config = dict(
    num_hidden_layers=13,
    hidden_size=256,
    num_attention_heads=4,
    num_key_value_heads=4,
    head_dim=64,
    intermediate_size=1024,
    vocab_size=512,
    hidden_act='tanh_gelu',
    norm='rmsnorm',
    norm_place='pre',
    norm_eps=1e-05,
    positions='rope',
    rope_theta=10000.0,
    rope_fraction=1.0,
    qk_norm=False,
    attn_scale=0.125,
    bias='none',
    tie_word_embeddings=False,
    parallel_block=False,
    extras=['capped logits'],
    init='normal',
    init_std_qkv=0.0267,
    init_std_o=0.0267,
    init_std_up=0.0267,
    init_std_down=0.0133,
    optimizer='muon_variant',
    learning_rate=0.00162,
    beta1=0.95,
    weight_decay=0.14,
    lr_head=0.00622,
    warmup_steps=200,
    schedule='wsd',
    decay_fraction=0.916,
    decay_shape='linear',
    final_lr_fraction=0.1,
    batch_tokens=16384,
    max_seq_len=256,
    doc_mask=True,
    train_tokens=177900000,
    max_steps=10859,
    dataset='wikipedia_en',
)
MLP neurons of a small language model. Each row is named by its layer, matrix (up: input weights) and neuron, and shows model dimensions 128-255. Each number is 200 + 40 x the weight over its row's rms, rounded and kept within 0 to 999.
A block is one neuron, or neurons of one layer that tend to fire together. After each block is what it responds to, as a language model described it from the Wikipedia text at the highest values.

L9.up64,144,213,218,142,191,205,167,119,197,238,190,200,205,167,221,180,252,291,199,188,181,199,214,193,181,202,218,229,279,214,188,187,183,254,311,179,236,196,159,208,165,208,169,189,265,188,122,215,269,182,214,215,209,157,180,153,216,226,188,260,170,190,242,261,187,146,271,232,204,222,207,216,240,192,182,213,126,124,200,153,210,223,242,206,211,279,244,193,200,140,245,204,170,147,237,146,109,218,202,186,161,191,144,158,214,224,194,222,199,162,219,158,173,204,239,239,189,193,234,192,236,230,150,184,181,229,261,211
L9.up99,175,256,206,256,244,159,236,245,213,221,143,210,191,197,282,205,181,220,151,155,208,182,185,211,238,178,91,91,183,167,164,154,165,198,268,196,196,223,203,192,264,207,185,231,248,206,153,184,179,206,128,184,230,169,211,224,235,205,173,249,180,187,192,210,149,163,219,186,248,165,267,173,216,213,162,177,138,147,231,178,223,194,202,228,248,138,152,125,166,254,158,127,226,193,200,206,185,212,237,130,209,271,219,180,172,225,164,158,110,163,177,156,239,242,191,174,157,234,230,142,239,205,133,109,141,195,105,277
L9.up135,190,237,169,194,183,190,165,269,270,204,193,182,228,166,252,270,224,230,214,240,253,211,147,225,264,333,209,167,214,155,259,239,238,236,201,148,200,160,207,195,236,196,218,150,202,160,173,163,209,273,177,255,207,133,265,184,185,159,206,208,165,195,189,271,239,254,238,185,284,201,193,115,196,219,178,271,192,164,128,146,197,114,236,187,179,202,159,248,232,142,247,180,197,70,221,132,220,160,162,194,210,234,281,163,160,172,264,195,255,224,273,241,169,144,232,245,159,172,225,145,236,201,146,196,134,228,160,226
L9.up145,209,232,269,239,192,211,200,138,228,245,250,289,147,159,199,169,211,229,222,250,197,229,231,225,252,225,238,188,172,174,224,226,195,173,174,212,273,246,220,241,154,197,226,197,193,225,230,191,208,240,246,141,235,152,220,173,215,206,193,216,172,192,193,209,215,191,207,201,210,146,206,200,239,264,128,138,181,149,202,218,285,222,210,177,137,215,188,114,191,175,133,187,287,138,219,190,184,235,293,236,195,206,212,202,199,256,149,291,186,216,189,163,92,239,176,194,201,145,274,170,276,154,246,220,134,228,248,171
L9.up147,117,167,201,194,208,222,216,187,144,209,188,188,200,190,189,191,192,204,225,196,302,204,211,210,181,235,203,169,212,152,265,281,226,222,220,132,215,130,282,130,236,157,195,301,244,202,184,136,152,120,227,160,304,260,249,250,226,186,282,288,132,228,214,130,247,228,212,205,218,135,228,226,222,182,189,174,150,159,196,181,313,178,196,234,152,232,226,268,150,212,247,197,227,188,235,150,133,168,145,258,213,147,208,175,265,165,195,220,237,254,160,179,189,206,193,298,190,173,213,161,229,198,208,192,274,194,184,221
L9.up154,249,214,119,240,166,202,243,252,211,213,191,225,225,223,194,171,205,214,118,82,179,177,267,186,174,210,220,205,197,182,175,242,283,161,142,203,181,228,178,161,262,199,162,173,268,199,191,215,164,144,255,232,232,97,238,201,105,261,230,171,274,226,189,134,286,183,94,227,236,226,215,244,191,229,208,179,157,242,234,125,235,218,138,232,168,219,235,179,228,180,173,275,188,185,247,215,162,264,173,203,178,213,166,188,182,181,176,185,164,139,193,255,191,175,235,194,260,250,173,244,194,206,183,236,227,190,202,254
L9.up315,232,167,169,257,185,168,191,207,213,202,200,191,162,218,192,239,209,177,158,167,181,186,181,244,164,311,207,156,166,217,193,186,251,251,211,198,145,219,326,202,252,207,214,190,173,175,207,185,274,172,204,212,171,224,215,195,158,123,179,197,215,189,126,206,162,279,210,145,192,73,187,279,267,194,222,207,121,233,241,173,219,261,255,181,154,218,227,182,197,149,174,215,215,260,167,155,221,210,146,214,257,181,202,195,161,183,200,185,210,117,229,228,134,193,155,144,184,219,212,181,209,148,172,179,197,235,233,186
L9.up338,230,228,167,227,177,262,276,215,252,240,217,214,200,188,226,212,248,212,218,235,268,249,223,250,252,194,258,193,231,108,201,139,187,226,264,188,171,191,195,249,224,174,182,239,222,191,182,180,181,271,173,216,217,207,257,128,230,159,264,215,220,195,164,178,173,199,251,182,271,251,213,186,256,262,117,235,139,239,196,184,231,288,144,230,219,226,240,199,158,223,156,189,203,231,166,233,128,151,254,352,143,159,219,241,165,202,189,202,191,153,176,166,278,220,220,148,208,186,235,232,249,229,219,192,211,247,120,275
L9.up411,210,264,199,234,175,174,167,237,223,230,241,237,153,136,221,157,216,181,230,171,221,185,189,173,198,186,125,204,226,162,148,100,249,284,204,256,189,244,150,263,208,128,173,270,264,117,168,127,195,165,190,212,232,200,216,161,116,211,194,159,146,210,237,197,161,264,224,96,196,203,159,219,266,278,200,182,188,205,273,192,159,189,261,245,161,161,189,189,207,251,223,223,198,131,239,218,141,232,145,194,163,216,199,223,190,195,202,235,129,213,107,203,170,227,217,158,236,128,286,204,249,195,226,200,237,137,246,208
L9.up474,219,263,205,208,180,197,177,261,230,174,123,269,166,186,160,221,223,248,195,128,232,234,141,230,216,210,146,208,147,176,229,186,159,276,203,266,231,130,137,219,199,207,203,193,204,104,151,242,217,267,204,274,151,158,213,200,183,139,152,260,196,220,247,240,177,239,206,224,198,143,140,227,147,196,143,256,199,242,214,147,126,217,200,260,181,215,233,131,215,148,211,188,196,214,201,190,187,223,241,195,205,133,188,149,200,180,158,215,166,185,264,179,170,211,187,132,202,236,264,158,248,208,147,253,183,168,136,165
L9.up517,155,149,183,132,173,233,210,203,137,199,133,210,216,142,173,232,182,284,238,145,241,264,200,175,181,256,211,203,199,228,273,221,315,191,227,310,114,219,263,220,178,184,153,202,219,184,252,226,135,209,148,184,176,217,205,151,230,164,188,231,168,188,190,181,237,201,214,227,233,223,143,272,177,221,196,204,169,251,162,148,223,158,149,195,163,153,199,161,213,204,171,231,180,134,183,152,237,174,202,261,158,209,189,208,172,243,235,165,182,161,241,194,258,118,215,255,112,219,250,164,195,274,177,192,177,179,201,303
L9.up594,228,231,195,235,222,235,184,197,150,283,170,222,132,230,199,264,227,224,147,150,208,177,230,198,252,145,205,148,171,152,223,184,157,137,149,194,221,281,221,247,190,240,159,245,191,130,138,235,213,220,234,237,201,122,180,172,206,226,158,205,210,185,264,266,202,188,213,211,228,215,216,198,203,270,181,218,147,171,164,190,239,268,225,208,138,176,240,142,175,154,173,198,278,130,180,191,219,182,271,170,204,155,160,197,122,209,148,231,146,278,201,232,138,242,216,217,171,219,240,169,251,226,188,128,142,250,132,179
L9.up811,198,144,307,200,206,224,219,134,239,244,180,294,189,115,274,244,224,187,250,192,181,279,143,212,224,199,228,143,216,203,191,194,195,231,179,242,220,191,176,175,108,95,195,227,227,193,166,212,240,188,177,238,168,185,205,258,199,215,157,217,142,180,195,148,253,175,202,190,116,199,249,217,235,185,225,201,233,231,215,207,129,227,200,163,169,181,185,214,191,193,150,201,235,181,283,241,200,207,212,190,168,152,209,126,245,201,223,278,114,128,223,268,255,216,213,207,222,249,176,185,114,174,143,223,150,216,131,252
L9.up826,193,184,144,228,207,219,205,239,215,229,112,189,200,202,221,241,197,207,245,215,101,146,195,199,184,142,188,225,169,261,206,291,203,210,120,158,221,206,193,177,202,222,221,180,215,193,207,213,256,177,230,214,223,171,156,155,268,214,194,204,221,212,197,150,198,240,194,166,170,180,147,269,221,151,177,219,180,216,137,163,230,121,236,273,161,233,208,182,213,268,296,232,215,214,203,193,177,206,259,190,222,157,238,249,131,184,179,100,166,162,232,230,256,180,250,199,272,242,279,164,200,213,246,226,193,258,154,259
L9.up877,174,182,124,237,147,188,167,229,175,181,159,229,205,223,184,135,213,205,180,155,179,190,176,232,218,180,207,186,220,199,257,185,258,228,210,170,208,124,142,192,163,213,186,237,233,186,178,152,224,160,154,206,189,234,159,118,174,166,198,137,182,188,191,181,258,192,158,151,196,213,225,199,211,235,197,224,276,179,199,220,229,234,159,130,182,209,190,237,208,240,198,270,229,186,273,251,175,229,231,168,209,166,181,203,172,254,266,160,133,167,180,261,176,134,216,210,212,226,177,236,249,159,171,210,304,210,210,213
L9.up1006,218,171,236,218,153,265,203,196,168,232,211,265,211,166,126,205,193,256,225,177,220,249,225,192,142,160,174,226,240,205,261,204,243,126,265,205,247,197,276,186,189,187,207,179,284,211,177,167,151,231,196,244,209,272,230,261,178,179,168,140,150,230,178,198,199,220,138,180,188,285,221,138,196,242,172,157,175,224,194,149,220,146,217,202,200,218,126,218,150,262,223,230,188,229,202,233,185,139,272,234,128,171,181,169,204,272,175,145,156,234,245,204,192,254,226,245,149,147,244,117,236,183,268,198,167,162,148,178
Description: First-name final pieces. Final word piece of a split first name, just before the surname, often in election tables or credits, e.g. Alfre-d, Joh-n, Rober-t.

L5.up349,187,185,177,239,159,202,263,206,232,173,192,191,211,294,218,139,167,195,225,207,201,164,172,183,242,228,144,218,176,274,170,168,218,258,290,163,151,238,191,255,216,238,175,217,159,211,131,233,255,238,227,211,214,109,262,183,210,169,275,248,232,169,208,199,168,205,216,196,250,123,230,207,118,186,242,206,191,189,155,206,230,131,112,243,244,267,239,208,232,270,227,126,169,213,240,189,192,219,212,220,193,206,161,139,287,246,154,158,251,242,96,157,188,222,192,160,184,161,248,226,199,172,187,168,192,257,199,254
Description: Birth-year slot, mid-word pieces. Fires most on the space before the year in biography openers like "(born March 18, 1971)"; more weakly on mid-word pieces such as k in Reiko, look, risk.

L9.up26,175,163,189,185,186,231,235,274,249,175,204,155,261,212,245,233,244,230,203,259,167,176,208,168,238,146,184,232,160,139,147,194,184,206,238,177,260,281,154,135,189,216,192,211,209,246,166,146,159,216,228,165,236,264,196,161,165,265,137,197,221,256,187,160,196,192,205,127,199,242,186,250,227,139,200,223,186,216,177,149,190,231,212,215,141,248,185,209,137,237,210,207,174,250,218,222,189,274,230,127,155,211,218,190,267,144,163,147,145,156,247,202,145,216,193,190,171,216,302,237,183,211,266,190,215,265,194,166
L9.up52,186,129,216,196,129,161,119,320,181,169,241,165,152,183,249,171,249,181,213,187,228,177,234,158,195,176,201,152,190,207,211,262,125,227,277,239,187,181,137,238,230,216,184,94,210,204,112,171,131,181,264,201,276,219,186,193,145,254,214,151,192,183,226,251,169,274,199,137,171,189,119,287,218,183,207,200,265,149,242,226,230,160,192,226,168,225,197,255,180,210,204,148,224,192,258,180,193,170,200,198,165,198,273,256,184,162,184,174,171,145,269,204,132,156,196,250,184,206,194,203,204,173,238,251,217,221,190,174
L9.up164,188,167,265,183,236,201,199,203,165,235,227,135,165,154,222,199,172,229,82,191,127,200,226,155,185,211,152,147,229,234,199,202,179,245,206,176,144,213,146,220,191,183,223,178,195,248,215,187,172,172,193,269,159,219,197,248,138,214,212,190,188,206,205,215,144,108,172,182,193,242,224,220,193,237,236,192,186,206,175,223,232,208,176,172,251,282,263,175,160,187,158,198,196,149,221,245,165,198,256,227,209,114,262,188,252,202,142,96,173,189,195,159,215,181,210,138,228,173,189,184,213,285,123,138,187,220,150,247
L9.up165,263,207,261,200,230,184,216,247,177,166,241,210,196,211,199,219,180,219,225,164,245,154,182,144,164,226,176,235,226,147,204,140,219,144,209,141,222,123,203,273,240,199,200,274,177,196,213,152,81,173,186,105,174,257,160,240,184,231,265,155,174,143,194,178,151,167,204,201,166,175,93,236,187,250,186,228,233,246,270,220,185,177,177,268,206,249,154,210,275,165,181,258,219,157,239,159,260,291,215,281,188,177,215,222,238,204,263,212,224,204,178,275,203,196,212,180,166,97,201,240,238,228,205,227,272,263,191,128
L9.up238,200,153,157,217,223,215,176,240,202,161,223,188,238,236,279,213,182,184,236,145,182,202,210,142,238,217,227,166,160,191,191,176,203,214,226,235,197,189,215,205,147,207,258,203,206,242,129,249,178,259,162,133,231,211,234,194,198,267,307,177,165,147,193,164,112,187,142,254,165,297,108,232,161,136,179,150,240,173,275,254,220,194,197,239,160,204,257,215,233,155,172,172,163,226,181,232,190,157,195,197,226,139,141,171,184,237,236,230,206,231,142,206,242,211,157,128,281,158,191,253,167,173,217,227,190,143,202,239
L9.up301,226,168,167,218,184,158,242,246,210,206,200,242,249,204,234,193,172,210,202,170,266,151,221,167,180,161,173,129,139,254,213,172,158,216,210,212,175,208,119,249,224,171,207,205,289,251,179,130,164,234,218,170,258,213,240,215,243,210,208,222,198,167,217,238,255,194,91,243,168,221,213,227,216,218,159,203,224,279,164,196,181,244,126,251,196,250,174,254,132,264,176,218,148,209,218,247,220,106,127,162,257,167,164,206,267,239,202,221,240,193,225,242,218,172,169,185,169,184,249,167,180,220,170,249,235,132,241,196
L9.up515,158,205,189,183,213,204,197,245,109,274,202,177,214,155,175,214,228,175,224,222,189,150,156,152,178,191,239,162,162,229,228,233,177,155,198,234,180,191,196,224,196,248,161,241,173,186,182,187,138,239,156,215,246,216,218,310,222,305,238,212,255,193,234,227,157,182,184,193,261,226,172,172,111,207,134,182,179,213,160,180,232,208,206,164,143,190,171,166,149,203,188,117,175,114,243,159,220,206,131,199,208,154,193,250,189,162,220,272,217,123,220,183,234,201,258,285,188,189,118,175,157,192,136,225,189,148,201,254
L9.up580,264,208,142,175,182,246,210,231,208,110,189,193,283,167,247,217,240,205,244,153,172,234,217,249,228,159,181,209,207,184,254,156,264,214,224,198,214,132,222,243,224,253,230,191,227,231,196,191,135,195,188,191,223,146,168,216,151,201,242,202,285,188,250,264,160,144,254,233,250,168,167,236,195,219,113,222,261,268,133,142,196,206,217,263,160,187,160,176,203,265,253,213,276,221,223,282,176,260,201,195,200,148,167,215,213,198,236,250,150,202,191,201,184,113,133,185,214,211,179,171,192,255,218,150,178,188,203,143
L9.up689,223,205,152,229,178,196,236,208,182,221,196,200,211,181,212,256,205,258,166,173,227,182,194,127,202,179,183,166,162,189,220,174,188,236,158,181,223,233,190,191,186,238,179,192,244,174,264,243,172,164,242,239,213,232,210,189,122,163,203,208,187,231,207,215,158,125,199,231,135,141,162,243,216,137,141,134,222,204,246,147,208,174,161,243,225,192,225,212,183,208,133,223,194,210,210,162,182,210,98,201,172,115,136,151,173,137,203,157,191,185,183,219,135,146,255,186,219,248,192,204,178,246,113,172,174,224,183,175
L9.up696,191,151,183,117,241,206,144,248,170,236,241,134,202,163,265,129,82,193,219,135,175,212,215,221,224,205,166,223,196,194,203,244,169,148,203,224,182,223,180,269,225,168,240,231,141,176,175,195,174,202,168,173,176,235,202,205,157,184,177,155,268,135,225,204,197,211,254,126,176,197,192,151,173,158,162,222,264,220,214,260,171,223,194,207,176,192,88,148,237,168,181,173,159,184,285,218,196,165,209,143,213,176,198,202,111,233,177,182,121,198,194,157,189,195,202,267,237,161,151,132,186,224,182,196,273,255,205,164
L9.up703,226,204,236,262,262,214,204,264,203,209,181,226,137,216,217,155,233,209,210,211,180,176,125,176,235,241,151,173,236,209,190,234,252,229,153,210,178,145,247,216,280,197,237,193,228,163,138,81,139,241,220,207,210,207,251,214,210,223,183,191,183,165,240,210,153,202,170,171,178,204,158,139,223,157,196,176,183,246,153,200,180,177,259,198,278,245,146,214,120,233,181,205,177,148,158,193,205,208,181,178,209,215,240,176,205,201,271,215,226,210,246,202,161,162,238,198,156,215,231,192,270,150,225,123,226,244,191,225
L9.up822,257,175,202,281,262,244,189,236,231,63,225,159,165,240,311,166,229,226,148,177,203,211,153,196,237,202,183,188,183,188,178,297,195,220,167,250,167,219,229,223,176,145,222,149,151,266,172,176,181,216,189,183,292,220,292,189,227,169,214,147,152,193,239,177,168,172,237,164,168,224,203,270,177,172,169,227,227,168,236,158,249,205,124,215,202,226,167,258,160,132,183,181,192,182,301,220,242,188,183,93,267,202,214,225,189,198,236,266,90,137,230,232,206,147,192,264,143,184,205,178,208,150,199,178,240,243,218,165
L9.up917,225,163,186,154,239,198,181,255,119,232,257,253,173,186,232,204,234,252,298,204,202,181,179,218,269,247,207,223,278,137,208,226,167,250,275,175,193,257,261,196,213,209,179,130,233,201,151,125,110,226,184,103,217,203,149,149,233,271,219,209,229,169,252,237,260,174,174,189,202,183,211,204,233,90,142,256,189,223,180,220,271,198,281,197,251,146,182,142,227,192,197,195,179,151,114,194,201,164,247,175,217,164,228,254,120,241,168,222,153,131,118,177,199,222,234,248,186,212,230,202,213,188,203,202,194,233,210,192
L9.up940,253,156,192,148,182,200,200,291,236,201,168,141,216,188,211,127,269,230,215,147,158,182,169,147,245,200,302,219,182,186,161,220,134,197,211,160,224,149,178,218,182,266,300,245,270,161,215,177,183,178,199,137,176,190,226,217,174,208,189,183,251,206,167,135,200,223,197,138,187,200,223,211,235,133,242,184,190,177,211,234,111,203,183,185,141,175,217,186,165,249,115,150,263,168,264,206,167,214,183,176,192,162,133,179,157,207,194,215,173,189,172,221,172,144,173,144,250,191,207,193,196,125,183,208,270,185,162,188
L9.up1003,221,122,178,170,234,204,207,203,200,150,207,131,240,229,177,173,244,197,252,203,201,218,205,163,269,282,236,225,222,211,224,249,221,227,197,173,186,234,227,254,210,222,227,152,192,208,196,258,233,185,260,197,228,239,234,264,170,210,213,225,224,220,185,139,151,238,256,212,189,223,237,190,180,188,194,149,237,197,220,208,209,199,112,222,240,163,116,179,163,238,255,215,205,175,156,246,190,241,296,161,224,172,245,217,225,220,190,161,282,211,165,199,205,162,162,196,217,144,161,214,207,203,142,191,280,145,143,217
L9.up1016,203,222,253,189,198,197,236,151,140,186,297,170,201,221,147,251,223,172,203,154,246,233,292,192,203,205,109,237,197,201,186,293,170,173,244,183,205,97,203,193,206,179,200,168,116,199,152,187,147,281,195,206,206,201,229,313,184,188,199,153,223,211,264,192,169,179,125,207,176,232,187,247,193,202,190,273,234,137,229,191,163,236,246,140,250,197,157,169,149,205,142,153,148,145,139,254,176,201,178,155,219,168,224,169,178,204,212,188,204,202,213,236,280,173,149,262,208,193,250,211,225,197,97,248,189,189,164,262
Description: Year-start position. Fires on the space or first digits that open a year or century number, after a month and day, "in", "between", "the early", e.g. "March 26, 1997", "in 1960", "early 19th century".

L3.up265,246,217,189,198,161,179,289,244,242,199,168,138,246,106,202,194,208,173,213,222,124,232,168,151,245,200,184,201,221,249,247,153,202,180,236,147,138,189,215,210,119,182,259,153,247,182,263,182,211,217,175,165,242,223,153,230,188,214,176,206,258,166,186,134,195,155,231,207,205,191,153,164,200,184,156,199,138,164,253,238,207,156,206,241,167,210,195,171,240,176,235,201,217,136,164,248,152,156,186,183,253,187,191,134,209,234,135,228,134,199,165,220,214,190,216,162,209,141,212,211,182,175,222,168,208,288,232,234
L3.up307,273,103,190,226,209,182,140,259,236,131,179,286,190,269,183,226,143,193,238,212,238,232,199,193,166,213,183,121,235,155,134,195,199,195,184,230,236,224,190,297,156,146,219,171,228,200,228,208,218,221,240,131,220,272,200,268,223,172,164,193,177,200,177,167,142,177,225,277,141,227,198,113,224,212,161,321,163,232,169,230,206,169,185,134,194,200,247,188,235,103,228,201,142,210,211,238,180,291,179,201,240,231,103,147,166,177,212,253,260,180,202,194,208,243,233,266,159,252,180,197,216,227,242,215,154,209,196,246
L3.up342,223,180,195,178,241,132,185,180,156,170,163,165,304,187,111,194,173,165,209,140,253,196,222,172,226,189,209,174,161,212,192,153,227,120,214,219,156,169,166,175,109,176,213,205,205,239,187,207,211,191,121,149,220,137,219,137,200,189,206,181,222,239,161,143,190,146,237,118,222,221,164,177,234,186,176,164,179,153,204,194,182,31,157,194,192,168,174,245,219,200,225,197,165,240,228,259,192,230,199,147,212,246,166,201,214,124,227,280,133,211,178,198,199,148,116,200,203,223,150,147,205,135,165,197,238,178,205,162
L3.up407,315,198,150,175,250,172,211,221,195,197,145,228,202,180,246,217,216,180,221,153,237,232,230,154,150,140,170,203,278,273,195,124,106,207,207,169,236,156,227,248,178,152,190,148,220,165,186,135,214,251,182,180,256,182,200,205,198,255,286,268,190,181,243,187,193,125,243,213,176,174,126,302,241,166,176,159,169,159,165,187,218,182,174,131,176,301,188,198,170,207,187,192,280,193,224,241,187,206,175,179,216,252,139,169,195,201,284,250,226,232,155,167,191,232,128,214,171,233,214,200,158,148,196,222,179,190,228,186
Description: Early word-piece continuation. Second token of a frequent multi-token word, mostly the 0 in 20xx years after 2, also wh in which/who, and pieces like unt-il.

L3.up110,179,208,177,200,247,257,193,176,228,137,169,202,172,212,216,155,229,219,208,206,246,196,197,216,247,210,184,239,185,197,156,170,200,143,253,208,232,214,245,161,268,190,231,270,175,208,170,230,176,198,120,228,199,231,153,204,223,191,143,172,198,206,189,174,257,244,169,185,227,202,129,274,221,274,213,170,170,216,195,170,250,244,143,131,276,276,113,222,187,201,163,170,101,195,155,158,253,231,241,218,243,178,211,148,159,202,57,249,171,167,209,242,231,205,200,226,191,156,215,190,228,219,118,132,218,233,244,294
L3.up261,179,203,226,225,99,159,237,149,206,251,243,157,255,183,179,194,205,155,173,186,221,167,141,219,166,203,217,224,186,249,206,212,239,249,249,167,210,184,219,168,189,182,209,225,208,234,163,237,190,181,233,203,189,145,222,235,164,143,221,199,224,202,117,215,219,250,102,192,237,258,158,276,102,174,240,269,128,214,119,209,164,217,203,260,188,177,169,184,204,229,230,261,249,196,196,208,228,151,209,155,217,206,169,143,200,170,191,191,145,151,131,222,189,179,182,162,218,214,243,119,220,219,274,235,158,209,183,215
L3.up698,156,216,196,235,218,212,261,202,156,206,169,167,239,81,253,216,247,235,264,186,197,228,234,147,187,239,221,327,171,235,177,195,235,162,195,190,230,204,168,263,219,196,182,244,233,249,163,201,271,173,199,257,239,135,235,210,176,165,166,156,196,280,199,209,164,263,242,256,134,168,203,216,213,265,239,216,157,262,303,172,267,222,176,243,258,191,175,226,180,251,205,249,159,266,212,197,184,143,199,163,273,171,212,189,157,172,206,156,157,179,183,164,206,264,180,206,252,168,269,150,187,194,186,199,150,270,237,221
L3.up932,238,186,221,261,205,250,214,206,203,193,117,233,209,195,214,126,142,184,230,176,210,207,204,162,154,204,234,176,254,152,152,211,166,182,222,199,194,226,202,277,177,274,289,183,245,198,152,247,175,240,285,185,198,199,213,186,260,165,230,189,154,141,172,189,172,237,150,166,247,140,185,184,200,252,163,261,168,160,176,236,209,221,241,211,156,201,126,256,179,133,203,181,191,145,261,238,167,207,212,233,193,257,182,183,152,98,223,252,182,147,191,208,236,170,221,200,256,205,201,189,197,204,243,156,254,225,173,234
Description: Mid-word name fragments. Short word pieces inside multi-token words, mostly personal and place names, such as Jørgen-s-en, Jam-es, Chuc-k-chi, Thom-as.

L5.up120,206,228,247,269,237,236,234,116,222,209,167,244,249,233,202,185,265,253,238,184,297,222,182,163,209,235,178,252,206,245,249,152,276,253,202,170,197,222,212,191,201,235,221,210,231,215,290,201,201,225,203,124,150,166,279,145,170,296,247,193,168,228,184,158,167,205,240,213,207,211,207,171,101,177,219,254,102,152,201,156,239,164,214,193,231,171,229,251,161,191,153,229,267,165,131,168,220,235,219,187,279,180,209,146,223,233,161,199,189,212,205,192,173,225,198,181,284,189,256,236,213,170,165,149,252,155,248,287
Description: Name-completing final pieces. Last word piece that finishes a split proper name, mostly first names or surnames, such as Raymon-d, Debb-ie, Dw-ight, Har-ry, and sometimes places like McG-ill.